From a checkpoint of a small transformer trained on Wikipedia.
Size: 15 layers, width 512, 4 heads of 128, MLP 2048 tanh GELU, vocabulary 8192, 51.9M parameters.
Architecture: LayerNorm before each block, learned positions, biases.
Training: a variant of Muon for these matrices, 530M tokens, 8091 steps.
MLP neurons of a small language model. Each row is named by its layer, matrix (up: input weights) and neuron, and shows model dimensions 320-447. Each number is 50 + 10 x the weight over its row's rms, rounded and kept within 0 to 99.
After each neuron's rows, "fires in" lists the words (lower case) most often at its 100 highest values on Wikipedia text that the model never trained on.

L5.up507:54 43 39 58 46 58 61 46 43 53 44 51 29 39 73 49 56 50 32 53 46 57 61 41 48 56 32 55 45 53 56 59 46 44 48 72 53 42 56 65 48 64 52 55 39 61 38 50 17 57 55 45 49 43 38 56 68 57 60 63 50 45 50 57 48 25 50 68 48 61 65 36 38 48 52 63 48 66 48 29 33 56 49 54 34 56 52 45 55 66 35 35 42 57 32 41 60 57 59 53 38 68 49 53 47 37 48 55 44 52 50 53 56 31 35 47 53 37 58 36 56 65 46 49 46 50 75 48
fires in: "of", "platinum", "way", "anything", "nothing", "thirds"

L5.up7:44 45 53 52 44 64 51 49 53 52 52 51 54 35 48 50 42 52 41 36 59 42 42 62 59 67 45 27 66 45 56 54 47 43 53 50 54 61 44 55 53 65 48 55 46 34 33 56 44 45 44 49 61 45 50 61 61 47 63 38 38 56 73 54 51 53 56 55 47 40 64 34 51 46 58 47 53 34 45 41 40 57 58 44 53 44 60 36 51 56 40 53 66 52 41 45 40 57 55 64 46 65 41 50 46 45 54 43 63 68 58 46 49 51 69 53 41 54 42 46 60 34 56 42 47 43 40 37
fires in: "of", "that", "mohawk"

L10.up1028:74 65 57 57 47 35 53 59 53 54 40 57 60 50 33 68 41 55 56 51 38 30 53 47 59 65 44 37 46 52 57 37 61 53 54 41 48 64 53 50 48 46 58 58 53 30 44 68 53 41 45 48 51 43 30 61 52 56 49 41 44 43 48 42 53 60 38 54 56 46 56 41 45 44 49 51 62 44 48 66 39 64 63 48 65 23 40 60 60 51 37 49 40 40 54 56 59 50 46 62 61 59 50 56 67 33 32 38 61 64 48 53 56 39 55 43 54 35 59 44 56 51 55 46 28 39 61 55
fires in: "an"

L5.up1603:53 40 50 51 55 53 42 34 47 26 41 46 42 45 53 30 55 50 50 42 50 51 52 41 55 59 51 37 44 51 64 73 48 32 51 41 58 59 49 74 46 39 54 53 40 36 64 37 77 41 56 46 51 40 55 36 44 39 53 66 46 46 50 57 34 49 59 36 57 43 49 31 49 54 31 44 76 39 56 56 72 44 49 29 65 78 45 36 48 44 75 39 52 53 44 58 54 51 48 41 48 52 40 46 54 71 45 56 56 47 50 34 60 45 73 49 50 57 47 37 46 35 64 57 72 55 50 45
fires in: "town", "base", "of", "station", "company", "city"

L10.up1133:50 48 48 44 43 54 37 37 64 39 52 53 45 58 47 60 41 42 37 41 46 64 55 64 49 64 29 41 53 41 32 38 65 57 35 38 55 55 50 68 44 50 31 63 46 52 62 38 55 57 57 47 40 42 46 42 44 58 45 52 50 60 56 51 21 52 61 55 52 46 47 55 42 57 51 57 52 61 53 39 41 32 58 60 37 42 46 52 43 65 36 53 39 33 59 62 54 50 31 41 55 74 56 51 44 61 36 58 40 40 29 64 36 53 52 47 48 49 62 70 42 43 62 44 63 57 37 44
fires in: "to", "of"

L10.up1701:40 45 40 55 40 55 57 58 47 36 45 63 41 38 45 56 41 50 44 67 62 47 41 66 52 62 52 32 55 32 42 52 41 43 42 40 33 33 45 47 60 38 64 42 45 61 49 51 53 57 34 62 63 58 45 59 44 31 37 63 59 61 52 39 56 60 51 47 56 40 53 46 49 53 42 70 57 60 49 40 70 42 49 52 41 56 28 45 63 45 75 70 39 39 65 55 50 53 58 51 56 55 49 49 52 58 59 42 41 51 51 48 46 50 48 61 56 60 45 56 55 58 47 57 53 73 44 54
fires in: "and", "this", "that", "he", "a", "hydrolagus"

L10.up69:70 54 39 47 38 39 54 61 68 42 47 57 63 51 45 48 29 55 39 66 34 52 56 39 53 41 42 47 59 52 56 56 57 39 32 53 37 31 45 33 37 56 46 37 62 43 52 55 39 64 57 71 59 39 55 58 44 47 67 45 45 52 58 40 47 64 43 60 39 44 46 44 43 55 47 72 57 55 60 51 50 40 68 60 47 30 38 50 55 44 54 38 51 50 41 48 47 35 46 71 39 53 56 65 56 50 60 56 54 46 39 61 39 56 41 64 40 35 48 61 61 51 46 46 42 55 50 36
fires in: "an"

L5.up691:49 23 30 48 48 52 56 60 44 45 60 65 58 71 44 56 40 50 67 33 36 57 44 41 46 52 54 59 30 37 51 50 40 45 71 51 38 43 56 48 66 65 38 46 54 48 57 65 31 54 47 48 61 36 37 50 59 49 37 48 49 46 40 58 41 52 68 44 47 43 62 66 49 50 58 35 33 62 61 55 37 52 58 57 15 54 63 52 60 71 65 53 52 44 45 46 38 45 48 57 43 62 55 38 45 63 38 67 61 64 46 37 34 56 57 46 58 56 30 42 54 50 51 66 52 51 49 59
fires in: "he", "she", "has", "los", "also"

L10.up204:53 46 40 39 48 52 54 48 36 44 41 59 38 41 51 47 62 57 58 51 56 44 41 52 44 46 29 48 40 56 47 67 44 55 55 39 34 51 34 58 36 56 56 38 52 58 48 61 36 64 40 52 44 71 55 54 47 39 67 40 44 61 51 52 44 54 57 71 45 58 70 49 37 44 69 39 51 55 48 42 50 46 57 58 48 38 44 45 66 55 59 37 50 55 66 32 27 29 42 49 60 62 43 46 41 39 54 55 72 42 41 46 50 53 56 34 59 50 57 52 47 51 37 42 47 39 52 63
fires in: "the"

L5.up1497:45 60 56 30 60 46 29 49 70 41 49 56 35 36 49 39 35 65 48 31 51 47 43 59 59 38 63 42 47 31 55 42 59 51 58 43 49 60 40 45 54 53 37 48 50 44 58 75 49 57 56 53 43 35 56 76 33 40 36 52 57 55 55 51 61 29 45 35 61 42 57 22 45 47 59 45 65 32 35 59 63 58 47 58 57 53 49 48 47 34 38 42 44 65 62 46 60 44 54 48 44 62 68 36 44 32 57 57 56 55 52 41 42 46 29 49 37 66 45 38 42 39 43 44 47 34 38 44
fires in: "of", "for", "on", "in", "that", "to"

L5.up292:52 37 61 60 45 56 26 43 45 26 53 52 43 42 71 55 55 69 39 37 27 43 61 46 49 52 62 40 37 71 45 28 56 37 45 52 45 60 38 59 64 55 40 45 58 47 51 44 48 48 44 48 51 50 51 52 51 50 45 55 58 35 50 66 61 54 51 56 55 47 53 37 41 37 31 65 38 39 45 40 66 47 36 49 48 65 45 64 38 27 45 43 54 35 51 50 55 48 54 56 45 68 57 53 57 26 56 72 45 56 60 39 45 57 32 67 55 58 32 42 52 65 51 36 41 65 53 43
fires in: "in", "with", "to", "on", "from"

L10.up1267:47 77 45 25 47 70 55 65 58 51 42 72 55 57 64 57 55 55 53 54 47 52 54 53 58 59 34 46 46 29 40 50 46 60 65 49 48 39 19 67 67 48 52 56 55 61 67 62 44 47 32 41 47 40 47 61 43 48 52 51 46 46 27 54 44 50 27 39 35 30 47 42 47 55 59 49 43 47 50 54 55 64 51 60 41 44 53 42 60 49 51 52 58 51 68 42 49 34 55 46 49 48 45 50 53 48 29 38 43 51 64 37 21 46 54 70 57 36 50 51 43 38 38 58 46 57 49 46
fires in: "of", "and", "in", "to", "the"

L10.up1029:53 49 41 36 50 46 56 77 50 52 46 47 55 47 39 52 64 44 57 51 43 57 45 37 52 34 54 59 60 40 42 51 52 42 41 55 64 46 54 45 64 55 51 59 57 58 29 53 38 61 40 49 51 53 53 36 44 49 51 50 51 64 55 65 64 59 44 37 44 83 61 49 44 48 47 47 53 46 47 46 37 56 61 41 55 47 51 42 48 58 67 48 44 52 27 50 63 51 54 42 42 50 45 64 60 53 59 20 49 50 52 72 64 42 60 51 70 46 48 39 64 36 68 58 44 29 76 55
fires in: "to", "will", "would", "that", "then", "who"

L5.up865:60 48 49 40 56 33 55 46 66 47 60 50 57 71 36 46 46 44 54 40 44 59 60 50 52 47 53 56 52 46 54 59 63 43 47 63 37 55 59 24 45 43 49 60 28 60 39 55 63 71 36 44 60 74 55 49 45 53 48 55 44 50 49 57 41 38 47 32 52 50 55 25 40 55 64 60 46 36 30 44 56 41 54 55 46 69 52 51 44 76 38 60 26 55 64 46 49 47 37 35 47 39 44 43 32 46 33 52 58 41 74 44 40 55 52 52 40 39 42 49 55 38 38 40 41 49 54 48
fires in: "of", "time", "as", "only"

L5.up45:61 43 56 38 61 40 55 36 48 56 51 44 46 55 70 65 52 65 48 46 41 43 41 57 52 63 46 30 27 54 59 48 60 57 60 62 62 60 54 34 40 61 66 38 64 47 49 46 45 40 41 49 51 63 64 63 58 56 47 57 49 61 56 37 43 46 55 53 43 57 45 55 56 57 36 46 57 42 47 33 60 60 53 30 53 51 48 68 36 36 43 57 33 43 35 59 39 45 61 53 40 66 46 49 41 68 55 52 48 53 47 55 51 53 49 37 37 53 55 50 42 52 39 38 38 65 51 46
fires in: "of", "with", "on", "by", "commented"

L5.up1125:64 45 50 58 56 52 51 41 44 49 44 43 31 66 52 46 47 49 47 38 59 45 31 33 51 48 25 67 50 38 42 48 59 26 50 26 62 62 52 71 61 31 44 58 62 59 65 55 54 56 59 39 63 61 60 59 47 47 39 55 64 52 62 50 47 62 52 61 42 50 57 55 69 65 37 47 31 60 48 71 31 39 58 39 50 52 49 39 64 49 65 43 50 47 65 67 47 66 38 55 48 47 45 50 65 41 42 65 54 56 48 44 39 51 50 28 52 28 53 54 50 46 61 59 64 50 36 37
fires in: "of", "s"

L10.up101:42 47 52 55 38 47 71 42 44 41 55 41 35 42 40 69 60 42 45 48 45 53 33 36 54 38 46 23 45 51 48 38 47 47 55 56 45 60 32 52 47 56 40 51 39 50 56 41 37 69 40 50 45 41 61 48 67 38 44 63 54 48 53 41 65 41 49 41 40 42 56 47 52 61 47 60 42 45 56 38 64 54 51 55 50 55 63 54 60 47 47 57 58 56 80 52 48 52 58 49 66 58 26 54 49 47 41 49 49 44 44 43 31 44 54 47 72 49 45 44 64 59 43 60 44 53 48 63
fires in: "a", "de"

L10.up531:49 40 50 64 46 57 66 35 40 46 44 52 59 32 48 59 42 52 39 63 45 62 41 53 44 53 48 44 38 52 43 49 63 49 31 42 37 54 62 49 56 37 32 48 32 52 50 47 36 59 41 49 52 70 37 45 53 50 39 57 49 52 63 45 46 45 48 48 37 48 59 53 59 31 55 60 42 50 47 50 68 62 65 48 48 52 46 62 54 56 68 52 53 58 54 56 60 53 49 55 32 48 48 54 41 46 50 59 55 49 43 52 43 55 64 52 64 37 58 57 55 50 49 57 48 47 35 33
fires in: "a"

L5.up1239:51 58 49 50 47 46 53 46 47 31 62 55 46 45 53 51 45 39 30 48 37 40 29 61 50 58 47 51 57 58 53 52 45 22 55 57 41 51 67 61 40 38 46 55 50 43 40 53 41 50 35 32 50 60 66 41 61 54 35 49 65 57 54 37 60 52 62 42 38 41 48 45 41 61 53 41 50 45 54 46 46 51 44 48 66 58 54 32 59 44 48 50 39 49 34 57 53 58 44 37 44 45 62 47 55 48 70 54 47 40 48 52 47 55 50 47 59 53 61 41 44 41 54 58 48 49 72 46
fires in: "8", "3", "6", "4", "5", "2"

L5.up1396:52 20 53 36 66 38 46 46 51 49 44 39 42 52 38 49 62 65 34 53 59 39 44 69 61 33 51 54 45 38 55 64 72 47 64 56 39 42 60 77 56 45 29 51 66 74 32 44 39 43 40 46 55 58 62 55 41 51 53 60 53 46 43 56 50 49 55 65 50 60 52 50 47 50 62 37 51 37 47 70 37 42 41 56 64 58 34 64 54 55 48 47 54 56 34 49 53 53 50 39 33 43 36 53 51 46 84 40 64 46 36 53 59 58 64 37 57 60 52 52 30 55 47 61 48 50 46 30
fires in: "of", "a", "the"

L5.up11:40 80 52 32 39 44 52 50 38 60 45 68 46 40 54 48 50 79 36 57 55 45 45 61 63 75 67 39 42 37 56 42 72 53 60 51 50 53 39 66 55 52 41 56 31 42 53 43 49 57 36 65 50 64 45 72 54 35 11 53 51 52 47 46 49 57 57 53 48 62 53 56 33 69 60 42 46 51 55 37 53 48 58 67 52 61 62 36 66 68 52 51 65 53 51 52 52 59 64 45 42 52 25 52 51 70 55 63 47 56 42 50 42 39 48 60 44 46 60 45 67 51 42 47 69 48 44 32
fires in: "of", "on", "as", "mohawk", "for", "to"

L10.up1252:54 58 43 57 50 47 61 40 38 60 56 48 56 61 48 65 72 54 54 57 50 50 43 56 51 52 41 54 57 50 51 66 60 46 42 30 46 48 36 41 58 65 40 38 53 54 54 47 63 61 40 67 48 70 48 42 39 61 39 48 72 40 43 56 65 68 49 55 34 56 62 36 39 37 67 62 49 37 33 25 46 48 43 37 37 50 41 56 48 34 41 40 53 43 54 41 43 53 56 62 65 54 34 63 56 48 52 45 63 53 64 62 49 40 41 49 59 37 49 57 50 71 39 45 38 38 43 25
fires in: "the", "of", "s", "and"

L5.up595:67 36 49 52 51 54 54 62 40 54 58 51 36 40 66 58 43 49 56 51 59 40 54 52 52 47 34 49 63 52 38 32 54 46 44 56 60 51 55 53 41 47 43 52 42 73 50 42 18 61 42 62 45 55 39 62 56 49 53 44 43 36 55 68 43 46 62 49 37 35 48 49 47 52 67 29 48 40 42 61 35 36 49 33 45 43 60 56 38 63 35 56 47 66 61 55 60 49 46 61 53 60 41 34 57 57 60 48 64 32 49 55 65 47 61 47 72 48 53 58 50 59 63 57 54 40 49 28
fires in: "of"

L10.up481:50 58 37 55 53 50 55 44 49 47 34 53 51 54 51 59 36 45 65 41 47 63 51 48 55 41 20 69 48 53 42 53 68 45 62 56 50 61 31 60 47 48 53 70 45 55 55 41 60 40 45 47 43 57 69 42 56 58 56 55 52 41 48 50 52 53 70 76 31 40 37 52 53 38 31 55 45 60 54 46 58 37 41 73 58 43 57 64 48 63 59 34 43 41 54 63 47 54 40 52 46 42 31 42 59 58 54 55 45 60 54 46 65 71 51 39 47 50 63 57 35 34 54 45 54 60 32 60
fires in: "in", "of", "for", "such"

L5.up911:58 53 59 26 53 60 60 51 22 53 63 49 56 55 44 46 48 58 38 39 42 49 38 46 53 49 56 41 44 56 49 54 66 44 53 53 49 43 45 46 72 56 38 51 19 53 65 33 28 47 67 59 49 38 30 49 46 49 55 45 43 53 63 55 58 48 54 59 61 42 51 48 61 37 46 56 56 55 52 45 39 65 52 61 48 54 61 28 41 30 61 57 58 51 55 55 35 61 31 50 48 58 46 45 48 59 41 45 39 44 47 61 55 45 46 44 38 55 52 48 54 31 60 38 46 58 34 28
fires in: "al", "was", "from", "by", "also", "he"

L10.up959:68 59 41 51 49 42 46 61 42 61 68 76 57 38 45 50 61 69 56 39 51 50 65 30 64 60 49 38 55 63 42 45 58 58 47 39 57 34 56 39 34 63 68 46 41 60 44 47 51 47 38 44 50 44 44 54 57 60 58 36 48 60 48 52 43 28 48 56 42 40 53 56 52 43 57 54 61 35 39 53 51 42 57 58 51 55 35 37 52 40 38 42 47 52 36 54 42 36 38 59 48 55 35 43 49 35 53 58 45 45 50 72 52 57 79 41 61 29 42 62 38 60 53 55 42 57 57 49
fires in: "to", "s", "been", "who", "then"

L10.up776:59 61 53 47 62 28 33 39 47 58 57 63 45 44 46 70 41 51 51 45 59 66 58 43 59 39 21 57 47 54 50 42 47 47 32 43 22 50 31 52 45 43 62 45 57 54 64 44 36 44 54 45 40 56 60 51 52 50 39 45 56 41 60 57 39 39 49 30 61 28 28 60 52 46 67 46 73 48 45 47 33 50 52 54 50 59 50 48 55 43 57 50 58 54 72 36 43 51 44 41 60 66 54 69 54 47 45 68 51 63 39 56 32 49 61 46 35 53 52 63 56 54 55 46 53 30 54 52
fires in: "the", "i", "or"

L5.up1593:47 40 52 45 52 58 52 60 55 42 43 51 65 51 53 40 50 50 42 58 63 54 43 32 43 56 71 40 43 49 42 63 41 53 43 49 56 48 63 35 61 55 47 63 71 55 44 46 37 62 68 53 41 27 53 66 48 51 56 50 68 63 58 56 41 59 44 50 49 41 47 39 50 57 35 54 50 68 57 42 54 56 44 47 53 55 54 51 56 51 61 39 59 55 44 57 55 51 51 54 28 31 51 45 24 52 54 54 54 47 51 60 56 69 52 34 70 63 48 34 56 64 54 55 49 47 56 44
fires in: "been", "states", "then", "also", "not"

L10.up1862:57 60 40 47 47 47 40 56 51 46 47 36 59 61 40 71 50 52 60 51 48 54 66 42 67 56 42 44 29 68 48 44 47 48 50 62 52 46 44 52 74 39 61 58 57 23 69 58 32 54 53 28 69 47 45 48 50 53 49 40 60 52 48 41 47 56 45 53 48 35 60 50 56 32 57 49 41 50 43 40 48 41 34 51 50 49 47 49 61 45 55 43 50 55 36 47 49 59 51 36 45 53 66 81 46 52 53 63 41 43 67 44 58 53 65 34 61 51 44 57 48 68 42 37 58 30 61 37
fires in: "and", "being", "to", "was", "be", "not"

L10.up218:61 41 45 49 48 34 50 62 59 66 42 43 70 34 47 58 68 47 48 55 59 63 67 60 54 49 58 44 46 54 36 47 55 58 49 31 42 47 38 36 48 48 48 46 60 46 55 31 33 49 44 43 65 43 61 53 37 60 59 55 49 50 47 43 60 50 50 38 32 57 59 27 51 60 46 54 42 60 36 35 64 55 63 26 62 47 56 72 48 53 55 51 53 32 41 61 54 40 42 49 41 52 36 55 36 59 40 38 54 68 61 58 45 55 25 49 45 25 41 55 38 29 79 45 37 69 58 46
fires in: "on", "in", "of", "across", "to", "by"

L10.up747:63 49 42 49 51 55 58 55 39 47 42 59 52 53 40 49 55 66 44 51 56 52 55 50 49 57 35 58 48 61 37 59 49 68 54 60 58 46 48 53 66 67 52 47 57 40 46 57 46 54 43 56 66 36 72 53 41 51 45 57 35 45 47 48 50 34 44 42 64 38 44 52 50 36 87 65 71 48 33 61 36 70 44 37 50 39 30 43 36 52 54 65 56 47 57 58 59 48 44 51 54 40 57 71 38 52 28 63 63 47 60 49 58 49 68 65 48 64 49 36 32 68 38 37 53 42 47 46
fires in: "the", "two", "more"

L5.up113:34 62 52 48 40 54 44 74 49 44 40 31 64 42 52 61 81 62 60 50 61 57 48 57 67 50 53 44 56 53 43 35 70 49 57 35 57 43 46 34 58 46 53 41 57 46 56 46 42 59 59 43 67 59 34 60 52 43 38 65 52 62 62 51 47 59 61 64 57 38 66 41 46 52 56 53 66 56 49 46 43 55 41 44 54 47 45 44 44 42 28 49 57 46 34 34 56 60 69 46 56 54 39 60 47 43 44 60 48 56 53 60 47 43 45 58 67 35 46 39 56 38 54 47 54 57 60 41
fires in: "of", "was", "announced", "is"

L5.up1394:54 34 49 59 47 32 65 52 48 46 30 50 47 59 63 54 54 70 25 56 54 42 31 79 78 47 39 41 53 70 54 51 53 50 37 53 74 52 51 51 62 57 41 49 37 52 44 41 42 55 70 54 42 53 60 52 43 64 52 37 52 62 60 40 62 62 48 38 67 39 51 55 52 41 46 56 55 50 55 31 40 44 58 48 54 58 50 44 62 35 50 39 40 46 54 54 46 43 56 72 30 51 47 61 43 50 67 47 65 34 67 44 78 34 53 37 58 42 58 18 53 30 61 47 50 44 46 37
fires in: "as", "have", "to", "one", "also"

L10.up1624:49 44 42 55 52 46 53 69 49 48 48 49 72 55 55 35 46 42 53 48 38 68 43 59 39 33 43 53 50 51 44 54 56 42 50 39 56 54 40 49 68 41 63 46 53 39 55 59 53 56 59 52 62 54 56 56 51 40 52 67 54 48 55 40 56 67 49 53 44 45 36 42 44 51 46 46 57 35 27 56 57 68 54 43 58 53 37 65 52 45 61 56 34 42 41 54 57 49 46 62 51 48 49 61 49 48 49 51 56 34 52 54 52 35 70 43 40 32 58 44 34 50 62 32 48 44 37 63
fires in: "to", "would", "he", "they"

L5.up1193:61 36 54 49 40 46 41 48 56 55 40 47 49 54 51 36 58 36 36 46 41 62 49 58 56 59 31 59 43 42 66 50 61 30 60 41 65 64 44 42 40 52 53 43 23 41 55 42 66 53 40 35 60 40 40 61 38 50 49 33 47 52 57 64 59 45 54 68 44 58 37 58 68 50 71 59 60 50 50 52 48 47 36 48 37 46 54 41 56 55 67 54 64 31 55 60 58 48 53 61 43 51 52 55 47 44 43 38 46 37 52 51 47 44 35 31 55 27 48 44 48 38 61 55 54 61 55 44
fires in: "of", "are", "ve", "all"

L10.up131:47 56 37 54 40 51 44 39 60 33 63 40 46 51 43 37 48 62 46 48 39 44 47 55 54 43 55 57 61 60 43 45 65 45 65 62 51 31 29 50 49 41 45 68 57 61 73 64 66 50 68 45 51 37 49 60 56 53 67 42 53 43 44 55 56 62 45 49 59 58 67 55 46 58 54 58 43 55 38 53 58 63 47 50 47 43 61 32 44 49 56 48 58 55 54 70 51 55 53 46 54 43 53 40 75 50 30 43 48 43 52 60 59 57 58 43 59 29 62 53 30 57 52 42 72 35 43 59
fires in: "of", "that", "under", "as", "after", "despite"

L10.up95:62 54 30 54 45 54 36 58 53 61 42 67 39 47 61 66 48 48 58 38 43 60 48 38 64 49 45 57 23 73 51 59 47 43 41 42 59 62 45 46 33 57 60 47 59 47 57 40 68 52 61 63 54 32 53 50 59 59 61 52 44 39 61 25 43 34 45 56 34 52 62 48 43 45 47 62 32 73 51 47 53 48 46 57 39 48 50 62 61 43 66 60 56 44 56 62 40 45 42 35 50 47 43 50 35 69 45 52 50 53 53 60 49 44 43 58 42 51 60 71 48 42 64 52 41 45 42 46
fires in: "at"

L5.up1251:59 40 44 65 49 38 55 68 50 38 41 43 47 59 59 43 37 69 57 50 63 43 71 38 49 40 35 46 60 57 42 37 69 41 55 40 49 43 58 63 60 31 52 64 39 35 28 69 53 48 41 49 53 45 40 50 45 52 39 51 54 63 63 47 66 42 56 49 42 61 56 51 54 45 46 68 40 60 40 51 32 52 47 37 47 38 35 43 51 57 69 39 59 53 37 50 47 52 62 60 44 54 57 52 59 57 57 38 35 40 59 51 61 49 60 38 60 39 43 52 56 44 52 51 44 63 51 49
fires in: "of", "to", "through", "into", "passes", "traveling"

L10.up476:36 66 52 59 47 39 43 60 35 57 63 57 63 44 53 45 64 41 49 42 36 65 45 39 40 61 51 55 45 54 47 52 64 58 60 22 50 46 48 55 75 66 50 49 51 64 76 71 32 39 31 46 32 53 47 58 52 35 55 50 51 57 57 50 42 38 31 60 32 47 38 60 56 33 35 39 60 31 62 37 39 64 72 44 49 56 48 52 25 46 71 76 55 58 44 59 43 43 45 54 33 48 63 51 65 58 58 46 63 62 47 64 43 48 64 51 72 43 43 60 25 48 47 47 34 48 52 51
fires in: "to", "also", "who", "she", "he", "chuck"

L5.up649:71 52 60 40 59 58 58 34 41 36 58 60 30 45 47 54 48 52 55 40 50 64 52 45 50 46 55 45 45 52 51 51 41 55 53 42 39 41 55 40 46 31 51 46 53 56 71 50 52 62 35 57 53 46 45 56 64 48 49 49 50 59 49 80 54 52 49 48 63 56 71 40 37 36 56 54 45 50 54 64 52 48 53 59 43 42 42 36 47 36 45 59 55 23 61 58 43 52 49 51 44 61 55 46 50 37 51 33 54 47 66 57 43 44 56 38 48 48 51 62 46 50 56 44 40 54 65 49
fires in: "of"

L10.up325:47 47 46 56 45 55 53 37 58 55 65 64 49 50 45 50 70 61 59 23 27 50 49 71 62 32 52 58 42 49 42 54 66 46 53 57 61 45 45 48 51 50 50 53 68 51 44 46 39 45 57 37 54 48 62 55 67 55 45 71 52 38 45 44 59 37 60 40 42 59 46 50 52 42 52 51 50 50 45 50 56 50 55 36 62 51 35 44 38 28 37 44 43 60 54 66 51 47 51 29 50 59 47 63 47 61 50 41 52 65 76 66 44 50 61 47 58 42 49 37 44 62 42 51 52 63 30 56
fires in: "in", "under", "during", "of", "with", "to"

L5.up2022:64 37 54 39 52 24 55 31 62 38 54 53 52 43 31 43 47 45 53 44 51 62 69 54 57 48 54 51 41 39 58 53 50 46 61 48 53 40 48 41 51 52 51 41 62 59 42 51 52 66 46 43 55 44 50 59 55 48 41 41 42 57 46 69 45 56 46 66 43 32 46 46 44 45 51 55 33 62 26 38 46 43 52 55 52 46 55 47 56 44 44 42 46 54 55 56 39 48 47 63 41 62 77 54 53 56 38 47 38 62 51 55 50 55 36 59 41 44 37 65 21 36 74 55 40 43 40 57
fires in: "to", "as", "in", "for", "spoken", "on"

L5.up1860:61 50 36 36 52 38 47 69 43 56 52 58 42 48 38 50 57 28 37 48 66 62 60 59 54 39 42 42 40 48 44 38 46 59 51 46 60 23 66 42 60 55 47 57 59 35 65 47 56 53 52 50 43 57 67 33 52 29 51 61 66 51 58 64 29 54 55 41 54 54 39 43 75 56 47 45 44 59 37 35 66 35 50 34 46 26 62 58 64 56 45 47 31 51 28 67 41 58 46 53 53 50 45 48 42 30 47 43 42 23 42 74 49 50 61 57 53 46 48 41 37 56 48 31 58 25 61 55
fires in: "of", "by", "that", "signed", "arrives"

L5.up805:48 55 57 45 48 45 54 15 48 54 40 50 41 46 50 50 57 56 61 43 43 46 60 69 38 39 26 57 54 51 45 48 53 48 52 64 48 52 61 42 56 40 55 51 64 48 31 44 37 30 64 54 52 37 50 37 45 45 49 67 63 42 54 58 56 53 67 34 61 59 62 56 61 46 50 50 59 43 52 52 57 45 43 54 47 49 64 58 58 50 60 57 45 57 82 58 41 50 55 56 61 48 44 57 68 60 36 50 70 58 46 38 59 46 54 49 38 61 43 37 45 48 46 43 37 43 35 53
fires in: "as", "and", "but", "or"

L5.up407:62 51 64 58 45 51 59 47 41 47 66 66 62 44 50 54 56 41 50 46 60 53 71 46 69 36 56 52 38 28 51 42 60 80 55 40 56 21 47 39 59 44 50 34 64 44 54 56 29 53 45 43 64 35 56 43 50 52 37 50 42 34 51 46 61 60 49 40 54 64 65 44 61 42 58 53 47 56 56 53 49 53 60 54 41 57 70 40 63 57 53 49 53 71 31 40 66 48 43 45 42 74 41 60 57 47 50 58 49 61 54 48 46 57 57 61 42 48 47 69 44 51 56 52 52 48 59 33
fires in: "was", "were", "being", "of"

L5.up1214:68 40 37 58 61 50 37 32 64 34 52 47 51 36 43 51 38 60 47 53 38 53 50 38 39 55 45 40 35 39 46 37 45 50 61 26 38 59 36 47 59 53 38 44 48 44 44 45 35 61 52 57 73 74 41 49 60 39 65 37 47 62 45 49 45 56 52 57 52 42 35 19 58 55 47 41 69 51 46 50 54 43 58 39 59 56 33 55 63 48 52 43 44 43 45 51 71 49 59 59 38 61 38 47 32 49 62 49 65 71 52 53 38 47 55 44 73 39 77 42 46 41 59 48 56 75 40 46
fires in: "to", "it", "song", "track"

L5.up1462:63 66 51 53 41 53 44 49 54 38 47 50 37 41 65 55 74 33 50 27 57 53 52 56 58 68 58 43 54 51 49 48 34 43 48 50 52 58 57 66 54 39 43 54 35 29 55 56 37 68 39 46 56 60 58 53 48 46 38 54 61 57 62 55 39 53 67 38 50 52 49 60 30 47 60 43 57 41 42 37 42 50 47 37 52 66 40 21 69 46 52 55 67 34 48 56 50 52 41 50 58 63 43 42 41 53 65 33 42 59 32 36 51 52 49 47 60 62 59 60 47 49 51 51 59 53 54 40
fires in: "of"